{
  "activation": "swiglu",
  "norm": "layernorm",
  "bias": "none",
  "init_std_o": 0.00667,
  "decay_shape": "linear",
  "batch_tokens": [8192, 16384, 32768],
  "doc_mask": true,
  "z_loss": 1e-05,
  "train_tokens": 157700000
}
MLP neurons of a small language model. Each row is named by its layer, matrix (gate and up: input weights; down: output weights) and neuron, and shows model dimensions 64-255. Each number is 500 + 25 x the weight over its row's rms, rounded and kept within 0 to 999. Numbers have three digits each. A neuron's up and down rows have the sign that makes its largest values positive.
Before each neuron's rows, "fires after" lists the tokens most often just before its 100 highest values on Wikipedia text that the model never trained on.

fires after: "r", "o", "it", "i", "g", "orn"
L8.gate226:485482457497527508493521495506484465487499493503473485480509545514491492495493490488458517514505564543468476527509492475525511512503419521511464486507516465533487479466538521502520529516498478480522487552494488477493541515510468486487499478513499503497493472502509527518456488511520528475506523512506524515555470511480505503476503507497503504504481501525533489493526475471472477466521493523474465504523499533520526513475494499540480485499448488529497473546503469514507511502483503462516489444468473488522531497468478529452509517525449543553524542519548537470482493493473505500
L8.up226:533512519507514545539490501530527497509511461502483486540508532454507498500482522479487505493496530502549527510484499497472489506497531534472536528469518512468528500504550499488457493448480540459513479517494524493507501505499495534508516437488533525471465474531517560486492565465510453539540497434517464490504498500495485464452486462488490491503523498482514519465515456505531458529491523479498468494491471482468517483523488484488540493484494461503519512531512528497516552519499485502529505486523484488494524532495516469455538500490501535469507536534482532470500471465524524492
L8.down226:502512505482490495524437506520471498463561460508494535539506456508501495489499497475512517504487501473477534506493503464499507517460483512515573590452506509476503496518521491504496517488472524492540491495523494539477515470518555521531506498501500504474520499474512504453549497489515519497490522492450504480471512511526502503466517526489531524517477491489480485498430474438503550518506448507525517509473519485509494494516487477501524509473548506500489477494562517491468508528507469544513535510523493508469533526478480521542483498448479478464504482487475510521532524467466495473

fires after: " w", " l", " s", " m", " pro", " f"
L8.gate306:445507452521521493474522525479509491520487515526492499461539509504527495474497452504493459522468470508521503529492492461472497508531484540485502485488585499529420499510504541517520561473531509428472471519508523493517494478481500488526532483478529468460506486512525458503479487478486472544521511508530492518501516489512508525437496477516491519485561458524527522490482552482522493470533547479473481469533503529518472462463552533499482495490521517476512507516472534516494504485508491528467524491504485514523495528503465529488481432489502492461535481464529503532485495509485483527
L8.up306:513499553469498519523499549453521505472461538507492512467453525505527508533507519478464487476512450521507495515472515492480488460542528502528514468498505546529499515532495531507510498457510494486484521470482525485549481487522468500541518470493528492491496500503511476521478507459498441440478487544507488482546499478527493517443530524486503484515508449527473485531500523525498520458509490499483525490525490498522508505516505490507522447442493494515503487499477526503496511515533521466474517467494490507469442523504486459522506528528507502496490499497520487499506541494515550505
L8.down306:482462473513514480490531542495530497506490437485468537504502522510450468518513500468534460459529492519478522511550511536528523474521535493494496467511477492489491505499545498522536477502493509503514520490504472601492511518534477483493485538502493484487530467485488557488515512478512527485489511521479495487496489475509508500522486509464487495521560524485518475471487500464517506442516535476462478539493498517469456493459466489483463550501495514512503464505484502468505530468509508495490495553482488513497501516526505547502504556449531529498557475501450518500513517502492524506

fires after: " for", "re", " he", "o", "he", " th"
L8.gate689:477513504539467499505530521521530520480506507516515525531518524525520491546482523491494532479499489504537480515503560469522505510486466552551492493455496539466471453510508498481484491535504478521508482454458494489489479517496522502506516515510511507517468504553511542444494491552509506529463482483427513513487485497482491472495549444436544501526473506470494490505526505493483509509515555490499505526510418515453519499489447470486537511519461471546452532477488520520468485494534463494503462464505519531505504509528478511511474482501498502450506492491516477470518506511514509492
L8.up689:472518519498491495446497489502500532509464514506511514538476539510472519541514475458489518489482471509524487525542517498503483520506503511577473510535493499479483483477475491519500495554495479513455493518471500490481470488477523477526522505507539505489479494530528448505508536468521527534468473492511491504499524484531508491501547535477495479543527536476533523507524492468533504452508466489507548474512483504490456520539488511477498498504474495500474523447527509497485461521477510486487514527519516518527493513481489501532447512476490480518499515506531467459520535536488472457
L8.down689:531505473484492520497525515500523536491484531497465492512468521463518476439510485487524484493495520471470482439540489510494535500495493469500487544500441471484475504516442481545516504454466498517543449518508459555512467477525461500540506523487483527506512518439491478490505535507471427516519479546499492519523530510496511513492475501547458503503492511500509522479495469549515501550518460463510514462495503490536472476450485498533513506522514515509506494523524477448510567475529509481514509505486498488488492481495517497495492509551512476527492461485513508527534493467519488519

fires after: "i", "j", "ot", "al", "o", "th"
L8.gate299:467494512492505501510503491493515502484497505504463426510487502510506460514474528514520492484520480508488494476549505498538510500513477478507482474507478508491491506533457484555483515518491487501512507514481499483506516516489494497518524490520473507501491509484492494501468505519528520507532508494483482494492486569485527540511486496458506480441444454465496464483510473470483497527539525482537511514500560502491474494492500470479508500504516549551484525521544501488494473519554509484467501506517490450474445531491456508499524504488479490534492525490494475462500485478494472483
L8.up299:498494499470462457545469463536509540490504507524454487541520492505514488514452492444547525516522450468532480521526486529536486488483487514512532507464518522531486485537481513460502546471529495535534472526462505512540482502476516517505487517495477511492508481505532469481491492504528490493469465461471490503499510538494478477508510548462517466493469490456500519517491467490463483511466524486560457534487526499528487482471499525501513498512476506504466541498512475504470514503505493524506523522469480565464502543501542480506529540494543501521520512503514439491509542515503514506
L8.down299:527519557513534495488492520504453482489545508502484484472516497476490473500519503476503483481503506498512534480517498479493508484506525508491518486468523494524543473456501461514493502552533497510455510521512486539496469478504497513477502525490499508523501512474506467517475519513496471521480528489499535457510538491470480443503492481519512463519465516494462492506491426442505551498509444504491516488489517524528491479512486483496503490493477515509495474504526508546519515425527488495558479513516538491501501480527471512487528511565454483488508514520541518522544500471517478529

fires after: ".\n\n"
L6.gate288:520502502472519502494540531496463459534504453487504538508432523527552460495494525462506516484581491464490490519525485505475525469484490486505497539456471558507521490519549526509516468477482460461497501537525516473548487506486496472485457486519548510509479456526491501497471484479548500514510552509497462514496503473521488484490473488470519538477489491503515503444481519466498520480498496548508473483524469508476506474511492474493537459520493505530495490515507473487487517490506504533519506535472469502498488508525467487509499569534508542486503450507529502513497488487527496526
L6.up288:501486487476488534509537497492496497508549503519519519559502495501557478489491496504467489555543483517475504484428514494484452488465456536544536514542491529473511486507468489477521504457520522516515487445508516512538544498492509480486498468483469498502513546458475542522525471533495525483504533513557498545544547483505463497469485511488473524493526519530480524518508531486484512524511511501505506527502481478512513475462478495520496477481517471474503502467532532480490464504506451508488485460458484475489489484483535537538511465506497533530540512527499526506452498518514510498
L6.down288:539518541503459495472505512469532485481492478493526495491494493525492493511513531507506502525475423514488471536525449466424512477498504468485489493483499525501472508467480504499498496520528473504505499508463467470537557496450499480508494493486554518499461499518520508492530483484525541478504482506481522546501501453512503464513502500532509487506501489515505475469512502477494496484514465539528525504508497540487484508503492534493533508487525515519527506515518457520451517489500500473475509527490489508502494488510476526491521494536501530535495485474469521504537508483541542525

fires after: "re", "r", "g", "on", " c", "ig"
L8.gate308:529479490547476504448492510514502495483504461514502465490478514474470501535547479503495502522496503494510437486515524526511493521524491481468507513500497501530493525503499492487516445544510478483491494475494512486473482502561490512518452544529503557503450502496518553527475519477503488470533544489479483535517475496485492462519487469456491513500481483533483451524497497478497495493514490507552458485472546483500540501491467496503461515527507511484491499518458481499479527483493486465505511517500490516494519552492493524475546456507517490490506507527491464525543471511515501469
L8.up308:526505542501536518521487454541484513447527523509465479494510467508480524497466536528485493472528524480492545526515469508508475508493524480499457486490491492556464458500511527507563493484458472477464501496496499467500495478463521519525435461480467484515515513517496551503543524478489472504498495518502486484476523520503474532487519502506470508544462525523521538505512503500490503511465514524514502475540445501512459454480514517471523489477465477497498440513479474495461511529489503534528494489532553516511503483497485504452513498527517511484527471478490482520446546495497540486
L8.down308:504492472520455482525502522484492504512527496492498564537504512488451501496492469533426509539448527530501446488507499487507539470515458555523497506489510473478486540493505519488494512508511488524522492536502487480451525482467564533501489544524471475507496533513513476491487497535528482482477497500486503514531501521476503576481456508502519500505486506528464503495494499450506465532504482467513535520461456510500486488525514452521484570481524490466478520505567487484516509489536504500488481503496512522513537457516485539526453535469471502490480451494496500504516489491475503497

fires after: "i", " T", "g", "o", " o", "e"
L8.gate50:484492495477485527540490459495462486500510472537505474508460502510518473484455525513495482510519508435467515511503484495499533505501525454510499514470502528494508544579518496510486447534501509501533453448502548471531519500511467492491495525533497509537515472517527538478514493511533484449538501471504464481500471499447535513505497490472491461482470506470465461511456487535507486496552489531470479507486494525478447513499533494532538514515515514495499505530530478483456510502528501506523477480532505509472487531509497484477468498541520512475512495449535491489510529518512490490
L8.up50:461482493516480505468507479535485461471534513541530496510470464489502542519476468494490505486496504505555496503527501495555519497504445485501428470530509511494503499453543461504439511535531501472526500479471473492494463493518509544507498507509531476541508510477551495496478515506553459483524478507509492498469481500513504491483524487504475530530524511483496519520494477499498500517503498510514496442521523490483491501484476516532514512495485509531521451495522503545511524461507478508509494511544455525494445518487530501458510501506491515536479482530481460529551504510440523519
L8.down50:483465557463502495465522532470500503511543467513461490517525508532486494514552492469541503493512491524510523478524488498517501492462527518436501479496478541510515483482484523492498461496511480491482518476520515502459523474541498503518466520471486475542495486523544490503509504462422477551507494478499491528487487537496511494484503474463526512537495500502480510496520471526514469470536511510549480489486528494508480510508487509510500495527499526495511551523494493514462474451535536512499504556523530473497432468503539484532485489515474493518473464502491474470507466472494492487

fires after: ")\n", "0", "\n", "1", "/", "2"
L5.gate17:490478476526507482457485484534528501461500481487498508542485475432484514484467477498496477506492501511495490509481506508548529473459538470532533501453546520460507472534520518453486493459496465498519498540489502510503467547443503545514507554498493483507515512517526477502482509525484466519504524540485531546492481472501498482489511514523549499484505442479527506531512466521506466485530556503506538495477532511510498451484523434495463510508524445474491546549495485532506482518516477480529491512496479495479495523481494483529512479485500503481481525528473491475506521500501486462
L5.up17:494556476526472489508463483446484516518492488545498524546469505484482521480483457518496478507491562528515503489483498481525512506495493471453461463453524533461465492494522511506507507495530525523501489486472501496479423525464512466514475543500483516484549497510564480513478548524518471465491497550485491475514472510470506546467550491499543505534492521484509544490496486519520490515501490482462469497554501495476526516478515488524545494525526505498503503498486520494509537485504481512495491484496489480472489541526494482482463451552512490487478459486497497518516485495485481482
L5.down17:500512519503479492525500470485494461470546487510486452502464492495473520490503509485435477475501460504528528497513491499467498514539525523498486517530473480528490480463502489506493503523498497507509510497533493485530478502494476537526509462505465509460524486549499517503528526556557497491548523505479488486467491498486494519519514464564527497465499507494507495470462458486520446504521519507493512496549476512493487517446511492502494480473510549554509511485554508508462492516505507507555465528490471463478510483475509512498542532461507587548482514512512497521465489500518493479

fires after: " L", " l", " f", "E", " N"
L6.gate433:459520491546506519551491504502489471480495508476489494458523483502543488502486504496468514512494488494495488507522440496472527499504524508494524457522490516502459528512481512514469508522483517492496444501491519481476463482479465450477501490442517502466491467474523503515503543505499479522545512481499497494490498502484494477467527504522428517542535445529511526517546467484511516478488567519549467524492515523538510504455500526508476523481514508488497467528501465498514521482529465488471483506492542466518479525515503452496507519498487572505522487538533513520465483479475490524
L6.up433:502493484464554501488498507471519555496476543530470514501509496516521503489481501478489503469484475500538488500490485530527518466543520481460459487492477531540494529482506541495510546506523518500471482526462496500512470529518485538484484464492551433485462511481469519525468459502532476496475491495510537491528507523457505484434512467505514509536479463502524526523498514511493506504497509489501484476500505504518505507498517492512458543472499549509523547484546456514506526489494505492477503513512515486545497522492540430523523500501510521498522470527484463483495535483471485458
L6.down433:459490510508531491521475505511505540479527508489497485481501514490490505534511495536477448490509511464499548493488529496504523528483493491474561510470519497510527497473509473505518517534458481468493500504513437542519504520514517515502490477496466477515520509521534483472507526492527470453485532464450487500463504509485496515511500535471492446491539549498513514491480519495521486474523472476487502511506479521512473508498488503469512465494515543548502533473496533541470493531487495543493464528516532498508511490461510497536510490485523434450529541506494496452506480477530526493

fires after: " l", " L", "ar", " de"
L6.gate627:467492531501521488515560523515460484533523507504524526499554475476511437482453494479482513553469481488474465522509478458467492545519441499554517519491505495518508499485500469496505488480507449508516509516508495497513535517506494492487470454463483478522448487482509519526483472511487515474524523483527548490563477511498495512502547483473468475504521495520524482536538507486541501483475495501507486488503502505560476491432515486502486510516490513519506512534482493489515491481496462500423485502446523494511481518504497518505466522548510522511489483491554512523488490501516498514
L6.up627:534483536491500480504526500546487526480546514465497493476474478521501482484444536459462493458463513488469509479533494514516469508507516501513490544461549529506531503489513470469490501540501471472490494507475511498471513516509477501499531475458536465477493487514459545467500507496497533480555511464508503492484484466497507541519509482456486493487516502483489495506522521517478484514486504511560469457472480487533489502466522499540494501541528568519495449521505492492546554489480529534537526537473523490531470524502527504524506505526506545492496498503519515483465488479489501449
L6.down627:510483504504496490459489494449462442502527478466528474513513490498455485528515523494549513502505490477505528448518504504538472533514562480524494530454483488508514504538498517521499505500477506488493544486464478500527490499423506558523540516490490466532520528466542504516498516578484465465505523522510475497503534543519500518521529490518497482512495481469492529540489493505469478523527513465462500498516497504493495490439471501484459521455476492539488524503530486487467440555494540486517469505484501480466540483529492521506511455515517535497515567465459486501474540520477488463

fires after: "he", "i", "le", "o", " Te", " te"
L8.gate617:466504533543470479472507490498481478460524466499528559479526499474486493508483537469490481492515490457527512475458534556516481490484514520500484503506506499469471465513506498476474526482522516496487492512500494511477498503470492485500481511484508476557528502506480525462478571528511474515557486513480493480498477501502524523568464497451508484485518493474463466528490499509504529522545531506535493520507517522448513500484453480507488508542454445525487518462509507484505466507555493475490452476479517506473488531518495524545524509512502496481479481497534459489504460485508498520
L8.up617:523541507543504474475519542514448543537498507522508464463522526487485470492500545494579494538441529512488519470528480493508479522481500529467514509508475527496450480485477501504458516500506505508488522502532472524463524484553529507512512507514523482480487471465472511500469527495512488487464486509458491507564540512488477520443500488488512506489454514463503492488492504509499550491510517502512460510500475500493483488489510508506487512483492530512505505484468498514503505491499490511500534481478507507460500538512487504425525492495502477496493461528529490544557499496502523518
L8.down617:516517459485554503494490585519505504488581481500440466535496499525503521495516449490496473500515544487491465477556524524474520518491511484515447482505500463465515476523507519472536503488471521509480505497489522448504484479480502523529480512505524518514487530501486512484517460437480514490495459514495508521527477473513500513479508471552530510535464517512449539518506465529500460514514496513493466508489538518491521482493450479483505480521518500506466518519508464496495516473503496527495474519512477520520496479507478541535504529483505516482514518508451474495516501497464488534

fires after: " m", " M", " s", "W"
L8.gate496:482533461515507483511471544496477504495540481476524520472537486526504524483513480472538467486480471447486488517484567490506516464496475510516516483509590498517465480488527525514472552514484522496447485524477524481528532479512488540424521524473523545497512508507488488502480471477476512465509517515508548507518501502477517489539485510464545484501521533486523463468485520526461461524505479509467508465479528503499528510501509497541473527517525522486487504523518496526475506495509455516515465490484488446521511491465523503451490480544470511516496529465521506482468507451519491492
L8.up496:498522493493458482547493497447504515543469518497458510492531524482467533489500470493524523446457512487510487480515520487477468488527507471465527511533529454460465536492521498506489499482520487477489509514512525492501520511548510484455509449495536517555490542529485497519474525503482527522495475468480462479498519478479533530507482486512524503475514491484540507476497490521503497518496489496504537481476537485506525478499470500474504507458497497537526533503493439489519497531505514508511515521503447516542523509480469530496516506486503494497532466482493519531465503447482553521
L8.down496:522528514478490547516525475493447475492465489512480499478508468500493504477530491471486469533566466476513523478496474481503481508479481491516489500534485511533540508499517495508477465503513475510552506535495487480491468519490533507550492449501494490519486483501466501494536515464490533551498525510494488526540434496491492519526538487510516515486478476513474528495534475496476516476537504506543466517513487498487531511490508534493468458530528459510467487495499446510522454494522483496535539468468499502488457541500525489503513482512486497508502493500566546492491509571532479521

fires after: " m", " p", " M", " P"
L6.gate9:510502467498503476513515525512534518484479514498498495463546466429506515474508556538480497505468464479513491469457524458529483485528482505520544513463527479516521521503509509440460520498419558520515516488510517494482504521513479527478489528461535528502527525502517510452525513525477466461511490458471485519517500499525511541526519474457490495524541517491515502503463519516448514505522515510511521440468466500499466515497503473511486526486513540497483481480492519500451523527494506529518469495484503513505507477499546475479535469469533528515461520486511479513501520528516479453
L6.up9:483557470500492528514499481501469492486479443487485500495488514506472474540513457526547493508497459519475520511481490465485540526492484455494519497499498488480496524521542460522490464496492518493507492526547484514505529487505484511505509480509562493518479509503489493509476536496488488500521485542460514519480491534487499505513485494491533466510502502486481478508512506516485480504531487483506521512477507509503526524477516486476460527530515454482524531511500511501529470492498554487506455539477388510464504547465498506549500481486508552545523456524438493514487467500532511437
L6.down9:517517490524463483474519475469488505493491511508507466469460486474489450484499473508444515546495495502516479552520500504474451533521507489484488519495499539557527490535447507534519490524464499486453507497466545483497550519479504502492521473492480479490527515520499506504496517503473523482516482514500484503494459517513489453454492486517526541470481489519486478553504433520489468491521510532501560505508486500480491479439547529501558460511494465528537547478478518521489497510484531540487504471515520475488495547518528506484545487489485471503534502506487478483496548491567532489

fires after: " l", " th", " e", " f", " b", " re"
L6.gate94:534524472489522475474488536490515498452502486471502484477520492533474492474464498497508527500464495496473484505535453480523493464515474504505471492518476492508470478456481459491500483528519508473497469463462498460488476520514503476505502500472506505434497497514496487477486496502476538488545513503516525527509472513499510547505569499494512508514534487511518433522496561457534506506511557535531493476491504512523480510521523520528511505524493487457499465498511519550547517503501468521457533545530536431523509543491556453526472470497518539506508477513488525506518508486528492520
L6.up94:499483489495530487556524506538493483491496548526559534505487510557489473494478479484513533501497455471498507528495523526525528442554525532505495469457456505488478486514527513497484517487486531520489511496455491511526516453468477496478533507480501460521516505475476471495464516444459513510472497536547514508572495538512510476502552510476482503550532504504484572485505506498490485467506517490501507483490462478503461477512483483491509473508465482463477479469517499513530467517484533548517495486525500468494494456566496508501498523507517498498521499491462540501503520522556471560
L6.down94:491512509548500535485519518522479462491530496497522495497498484506453506490499450498463432511476487481520497455476464548501518490484524499490480473484537472481459499518461581509502550496506523450506483513511469542521486548475520494529477455508457506520491528503469498506508487504506484512504526504496507486514512483511492459475463517476510507527546503474479521519540512532533516455498477485511494517459498513480493498491520476475456502505520542466485517507551456477484468492497491484485513505539500475469496534501495472495524491494495471504515484515472516448550510512527500544

fires after: "u", "r", "ar", "o", "g", "ac"
L8.gate156:476493502534498486443549484545481516470490446485512495482495466478520514527485540491493511505489518543554489483565510519489503521530530508538520529535434482510507478476514519484514477519507463487449488526497558486493502485447504510513517544494472509461500508545518485512520512515500481495490504492482495490485475517476516511538491503496487484479503511510501481544459538488485497541500471500470494445470489536498491517481513503532490499506532513496494519523511474577498520501497514449506455458515530507480518486511469494491521499510485466428472524462506503493534526479503492495
L8.up156:466512521523476506512513529507504542520502546515506493515499525494453485555496514485444521456516524524490507524502496497509468485512529541507469488495516461525440531456471529501503494555493484486472516536536506485487511478506493535539450522522512510460452548530491519542493506482511489510500510483493500456534476513533492534514474518467477491475481502504487490492502515467502528530438480476503449517466441517518487486474495435479493464543513500502481497475514487498480515500482523470456508489482484500552495516568483521500511491461476486474524505460533494518486475480504473477
L8.down156:514502522481478523528476522444512469543524465556522517497470547531527480471506482503469510470515527520495512492507496512465530514541510523534528540504488533539507489495554466475466436506474489499507524514539477522486531481480518509481493496515473459485545494502508505455517483475465487462499498529519521503522528546454529529478524527479500450514461529527518482433515523503506485463532524454505495467473476534497511500520514526489465487503566491471490454533487509495513486492530507526509465530488547473533527497530513505484488480470479487493472529494469472472504544512484512496

fires after: "e", " Le", "o", " te", "ar", " Te"
L8.gate326:460488527532478483483506473479456482492542455492472478475507475484488483530450527486467516490506526493541499501505491500523495515507508507521479472525506531447494511442496524507523481521500472475464491493467518472491523463552533479521458507466500492538514500509534563526509544506456518504486497532517475486460501510507514515452513494480508492472513517509496465484488513512519539520509519520519501490522489497521525462493490500520532495502483514550518489521472512519521551469527457442493464537495500507462539530468481492465547495499502497500509503500521464504488504501517534500
L8.up326:460507524513521504532525529509461521483479475485533526491518527496487538483475442518488496520477480526533496506509489504535538490531452484516529478499472513499445498486490503501485552505497485519471513514486539491546490512514458531519495496487507492467488506505494502476520512499541488512492490472519517525521505461506484491481545493500557485512461473488554468531473517555453541525484469502512518508519493510533509473540535486554470527506486549519521500485521500538488506530516549493477496488536490493511460546515493465534495497489500495521471522514450521466496480455494475513
L8.down326:517502464514501485530526481552535477505489519493506527512537459505514489488551480437526463466529440502470522493459490464503512520500487491463536513487471543533514504482546510464507468501471488549489525520467477507516497501501506510505473526489532514516491531484490470514466510511458501505525458536478491520506471489517493496486463473502518527510440525509476488509493471472546549522497525499539514541528479492504486496492495517508559483516491470502505485469493517510471516475477488525498460509484478502504528486528495529501523449512458540527483477459453487521502552453516533485

fires after: " P", " J", " p", " W", " N", " St"
L8.gate93:509519508514528508492480530515499494500458471504457478470505470460517506514470431506501497519473506492539484519513487481499515490532470512470490552495522453481495552445466496544508512541516505477436460495484502478492501455490445506525528514516507462514524497500539506509478515496519489542522473499484486499486479501474525504516493493494511471535540474505513514459459499529488488511504521498516504495505532506526492495512521518520481507495510526513509495507493460574489522491518452522483498509506463509510498541531486482451534489491490497505493518452477463514467490477517491445
L8.up93:455460462497479489499494509508503521511506480491448523490507511485512517510523518492551465536491463512494482460463528488515504458490530494523505535505496496497456534496493464523563488483532509539525469473507506502506498484515506469491505498498498521457507483512507494516462493487455536516473545492521509507500462436459512447512466563485524501478464538506511483483500500518465495474513508506528513493435553499530512501500466511514490460433497488485515526488525483475519453551490472517505495498455505524491525485500524518523500462544498490520512553495446475486496503529514475486
L8.down93:473523506537495518487507498483493491505483525481476543516506482449488490467542484461550501524512505515519523552523469541547477458510514522486491482533487487500476477523499559447501503491489477494472476518531526524498460493485520534494463513486492475496448504492474502507571500501474526503469449478531526522558477518513515538503526526507454489501509513532515486506482495530494455486491509443508468503493478458467505512502510508471483547466539502508509453520470509477474525472458528520505462541482470526485519543491532531516526488497499535554516505444506477515494480502502492503

fires after: " U", " I", ".\n\n", ".", "U"
L6.gate324:486475513458490530541524528466520516513512483479535554567508538503507480503509501524506502501519485487512487526515451511458476469488472472530498490524580535523490498516519513524510495508497545471487489506498523484547511505513492474483532459509501514474518485493469508495443487492549506473464513488498510513524474512483533493486510519465507488513505448463462473508469488533553504504454488482464459493496490507530509498517484545516503483496458505492489490524512465481511501513492468481497486490443476538490480493515520492550494503532523498468513480484474529502531479457543513468
L6.up324:550522517500467519545565521508468485519507482483512526521545495506528466512521489487482510481490494471511489481496449492489515506523531491492530523503498507513504474549495484541552460474522500497478492552520510499514520475489484484499482461521532475524502545508502517493496467452518489525474476497486545502492476479491490476521509456542505500498503457520524497477501517486501490513479493440512503473554502479514502502512490479500530480507450530502506506510504494492492513473480510540511483562489512463511505473479498541570509574510481499498461452514485485476509452508495495531
L6.down324:496482510497537493478563522497451450521468473492518527481501494466499475497500486508467502527506505459527534470449477491480540464500491495540497512550511520483541526534456478552493493545510465515535537533501512457503523511466485524516523493491489498494467528499486481476534487480510515490539497443492460489481447526514494490501497499543518499520480476510532479521501507503506483498516484479474516478470570499548512527510510566486510457446479475522497517478508526511522498515509483537519527526497495473456497521458502490499526487476511538529506510477516509481471481504470512496

fires after: " P", " p", " m", " M", " W", "P"
L6.gate543:478545490487517487492480549487483470440473526541468474455550515470509509524477517524509474463517473478476470518463525494531530478517514511491503512481481506443482513509493494484458477486520494500502509519551545479509478516491451539480527515476461494493514499530511547496476493499495510502477494525524474535516516557495502500512547509493498536516501466533462568520511511480501504504486483497520504459495469508494507487498480454533502483509569521544487531471503517506494471512503508484488503469498481485525526562515489496438519454442514553488517478493505538481489444500486511496
L6.up543:509508457539525495503495490506463485529503472491500476478511529519513509511497511505527465548487511497487499506493518542486523483553493515487529556551515499458490506457461485532500485466533524509484507517536508480526523487504483530512525461497481527483488516479552495492535476506467492489513528540507506499573477491549505473516492505505525454520481535481502522524476517523474517497523466497445503507540510504501508514458523512531435488492500533542507506510506464524486513506473463459494487547462459499463466527537515525473510496548488493536505508475502483529529454519519502476
L6.down543:551548494450437509511464492512493460483528524481478491509496473482478518466483473518509518529523506489554507462508503512507509499545524457495471526517470484479523503527561511515431485509542539503484493507532494540501456514510468526458486483468465479511505522510524489527539505502460519524466567502472524435498519539495508524494528496485465493508481481495528531468505497508495475496483511438479473482488524460515526469503525467514474529536518490522511524476492460490488521442512458505505459519494488526505504481500506507503538503485511488527495473482528512458458536522494535459

fires after: ".\n\n", "\n\n", " |\n\n"
L8.gate168:492469493491509508492516529508534470478486494497526481458542538518498464496531511495507498490502535495437483502515430482513531480488476483513520502474545463525495533515502482477471516505513478470468514508513473463512537511507469512519503525547515525506520467467491501492487513491493524528479515515489465517500462524462500515473498530516486474465486484489482506475497506498515508475527455522497481473543498499508504477519462529532529467541516556479497503528529515512498515483515436466546539501469507487457489479494473513494504487513485490510460481486499443486484466449551498499
L8.up168:496513513506516543449522491497497493507474473482449473531532481498506466483438531506492536447479467510484560530509494543492518502482471485500556543475521503485500485546523558455498536483464490488537514478512501485531511518494495496530498482550520487532494496481494534505563521481452505471509499474494502525478496477487479521499488507481469501490460490510503510476471492467481501509534521483533532460485502499529432454448524545496512473484544505544505509509481524498527490500490526498540492552549503460495507436508501493509517533485490537497510484484505463502490504519493500482
L8.down168:513519530474485477454496518496499524472516481531492483483517422500541544498505500442485533532496496517515467510492542483476494520517517496477461459511508505491508527500475534519466523551488529476507557499513505474503510500463515538487491456510515495502533475538504513524561485501496512449526521484523480476504492523499494463468506531497511479502476490521462476500487483470476502503553479527487515515457503479518501489493473530478523516504492498566476527483483487496493518544463492522517496505496510513508475475503489507545501535496461506475514534504466469515493517478565533467

fires after: " m", " M", " L", " l"
L8.gate675:474515507531525503511484539486493490514511520508481499455517493511539512516466524497481508513478487497426461490492506485537500506489501502513497467485493543474512496503481468502510536478524521455478490487514530489509493506499435496462485503512524485529544511488482485515522493494516491516470508499515538445479470554514493516488506496476474515480447449533507530521494517512490509466507478497509485496496501496486520515473546514508465464519541530473501512509506483487473500495516500468484506507514505459544492540502529500490516514515492547507512492498575502474463529480496528523
L8.up675:504552509505524504497494522486557463511476469500507526479488504489477476491539439505477507557453471486485487539456533502518502541522492504520487500499498507476514553543468451499489465502512514479479505501496536486479488494499475524477448512513545490503477465477545501532491504474490507560497518520493497513514535500498472476461477507485501525511467539496503549498470499505506512460484511508448538517512498465519512509477496493492463508509505494495517556536483510492464514488513521499490470520469505523523504517488492469509497502515497531509516495508524512418453492481496530480
L8.down675:478477483527497502458510509473543497489475459485511543479470513478509510508493470506470513513536516502514523505516536453513510469474483480459509520469503499518500495501529502510512494509532490488480514523499510512440486515477493473519503529491478523474489525467426472473504532527481498504518508438512481480495537496513530492502414503509549540508540488501447489514514473480492569515487548523503512477490487523493524467460418510490499490473508503486540511473467505533501510517537482496486478505547476516540502503516498485525482483524526458543472577510497471486507511496477543492

fires after: " wh", ".\n\n", " W", "A", " A"
L5.gate422:491509491497533548545536511498525444495522472481523525541528519515478474478494504500446504495479520523502486498467501516533504449493493500442530526492554507492430499502490478519506506507505501493462499508491475497514526515527494479491523502478472486481497494518455509466484461457498533473489540500564507506495522497488509509533491469531548470492425520492515526521525520495530502497468512518457485459475465511508474516534505494525490493498498538511484506491489447486495505470508502478515522511481476417557517474519520519540492484543538520484462495509490521474480484482493476514
L5.up422:486517465480506525515548512476498472477516476532477518509501492471497461507498490497485546530481523489536463510514464535516515500522477513469522513480495447498466447476454523544520512480477451502498518517509533513523522586501513518508496487523473549535463495517476505478534451485587509478452518464526495560475539502472505493478481460529545461485480520528510494515508510523500513487507483475477535484478497505511512476533507505485491504513496510498517509512491488482515467470506495489546463529512492443527462442491515508510514516548484507510473487530498469530471471471514494485
L5.down422:492498511513481504511534540502481529485500475504481494545489486507492511471504515485559536502534472527519483513519499522521485525520454516496527510458456465507488461482500502529472558478484488509509507537568534474503518538489496437499497503509481554513482498498480492534536451526544511489496481505495497533469568524464494489490519501501483527466531494489498526475447494498475513499514500435540513492507479492522483437518493498465515532534478479516486527502465498495556463512501481515504459538489515478517496498491513516527526498514530480479448497507477463531513484508499511442